config = dict(
    num_hidden_layers=12,
    num_key_value_heads=5,
    norm_eps=1e-05,
    init_std_up=0.0287,
    lr_mult_qkv=0.5,
    beta1=0.95,
    lr_head=0.00381,
    final_lr_fraction=0.0,
    max_steps=4816,
)
MLP neurons of a small language model. Each row is named by its layer, matrix (down: output weights) and neuron, and shows model dimensions 128-223. Each number is 128 + 32 x the weight over its row's rms, rounded and kept within 0 to 255.
After each neuron's rows, "raises" lists the tokens whose logits its output raises most directly, leaving later layers aside.

L4.down586 [199 121 170 117 141 133 152 145 110  93 165  93  85 154 191 111 126 145 112  96 123 117  94 157 137 179 165  99 170 102 134 173 195 110 103  63 178 121 168  93 129 194  92 180 205 142 115 126 131  91 129 117 163  94 107 139 119 114 167 165  91 150 159 109 160 159 158 105 115 113 122 115  93 212 138 116 126 102  73 115 160 149 124 140 159 142 180 145 140 119 160 186 143 116 158 126]
raises: "ical", "ically", "ful", "ous", "ennial"

L8.down372 [115 103 116 145 184  80 102 162 147  87 122 130  88  77 142  75 167 160 132 109 169 168  57  91  85  97 107  75 151 141 182  87 148 104 120 120 159 150 112 142 152 164 102 166  93 139 127  94 147 130 169 132  51 110 117 182 113 156 196 180 140 190 150 190 104 129 105 149  80 116 107 118 142 117 138 113  96 117 122 138 132 147 112 103  99 146 136 148 131 104 154 106 109 164 167 177]
raises: "ic", "ising", "ically", "nce", "izing"

L5.down746 [117 121 127 130  89 137 142  57 120 178 143 148  78  72 176 111 137 185 119 174 135 141 146 126 186  96 149 110 115 116 110 105 149  66  91 138 138 172 112 107 133 137 130 137 124 113 162 103 101 143 138 115  70 106 131 170 119 146 114 147 148 189 117  94  99  72 164 166 137 157 152 129  90  60 134  96  98 134  91 125 197 195 145 140 119 107  93 149  82  99 149 143 167 142 177  97]
raises: "ry", "ant", "ent", "ants", "ence"

L7.down276 [150  94 152 136 118  99 137 172 167 184 115 149 134 140 104 108 141  98 136 129 145 131 120 114  67 101 102 117  70 141 129 114 107 104 136 146 182 162  95  87 157 109 168 110 110 191  94 134 163 144 127 164 127 176 162 109 149 109 129 118 123  85 173 172 150  71 140 149  73 107  89 111 168 151  90 101 127 135 186 173 115 151 100  98 117 108  77 104 103 118 116  62  76  73 128 148]
raises: " it", " him", " itself", "ore", " himself"

L8.down506 [109 131 135 100 147 138 132 111 155 134 166 128 108  97  98 141 171 119 143 100  94 140 125 188  88 148 100  76 136  96 172 152 124  96 172 134 202 107 120 129  95  96  97 110 162 170 164 127  75 123  97 163 116 106 154 123 130  94 116 124 143 118 117 107 106 124  80 125 156 136 125  92  67 175  56 146 113 126 115 158 254 119 109  95 136 145 146 100 178  99 135 110 167  90 165  64]
raises: " about", "ment", "rate", " from", " between"

L8.down1515 [102 114 117 171 148  69 126  95 101 135 108 173 135 140 133 127  99 161  81 142 120 103 112 126  97 150 123 203 146 107 144 120 162 144 123  91 117 137 104 146 149 124 117 120 163 156 137 166  44 144 117 154 125  66 132  98 152 137 113 145 150  98 171  97 218 151 102 152 149  94 100 128 162 115 115  74 139  89  82 113 189  94 115 123 142 133 138 144 170  94 134 123  89 189 159 100]
raises: "ising", "izing", "ating", "ning", "ing"

L5.down350 [180 149 146 126 160 137 101 159 123 122 113 151  99 120 119 114 213  89 106 157  99 137 145 120 117 162 172 104 133 182 115  85 129 121 158 102 130 119 130 109 162 158 173  93 142 161  60 129 126 128 154 127 127  99 166  85 166 135 104 152 172 173 131 149 124 136 118 167 167 162 160 121 138 161 106 107 107  75 182 147 120 110 132 169 115 106 122 151 134  97  71  97  88 154 161 169]
raises: "ee", "ly", "well", "aged", "he"

L4.down551 [101  83 129  70  94 103 139 103 223 160 127 163  82 177 136 175 132 102 169  74 112 147 125 142  97 157 181  70 133 137 115 118  92 131 140 110 148 113 117 114 135 182 140 110  92 163 147 152 125 137 107 103 127 135 125 153 191 102  95  99 139 110  96 115  75 101 167  66 168  99 169 112 156 123  71 100 109 154 146 131 166 103 180 118 156  71 134 131 179  56 126 134  29  95 140 186]
raises: " their", " its", " itself", " him", " another"

L8.down367 [128 103 130  42 129 116 140 114 172 152 119 130 113 214 171 160 120 155 169 211 145  97 162 138 112  83 154 106  72 137 155 163  89 157 203 162 175 139 118 108 175 131 123 182  92  91 164 155 162 109  93 112 122 162 138 117 181  94 130 123 156 124 106 118  95 103 164 149 106 146 113 125 135  70  92 124 130 123 133 187 107 142  70  83  94  84 101 154 141 108 122 133 124  76 108 182]
raises: "ize", "ise", " its", " these", " their"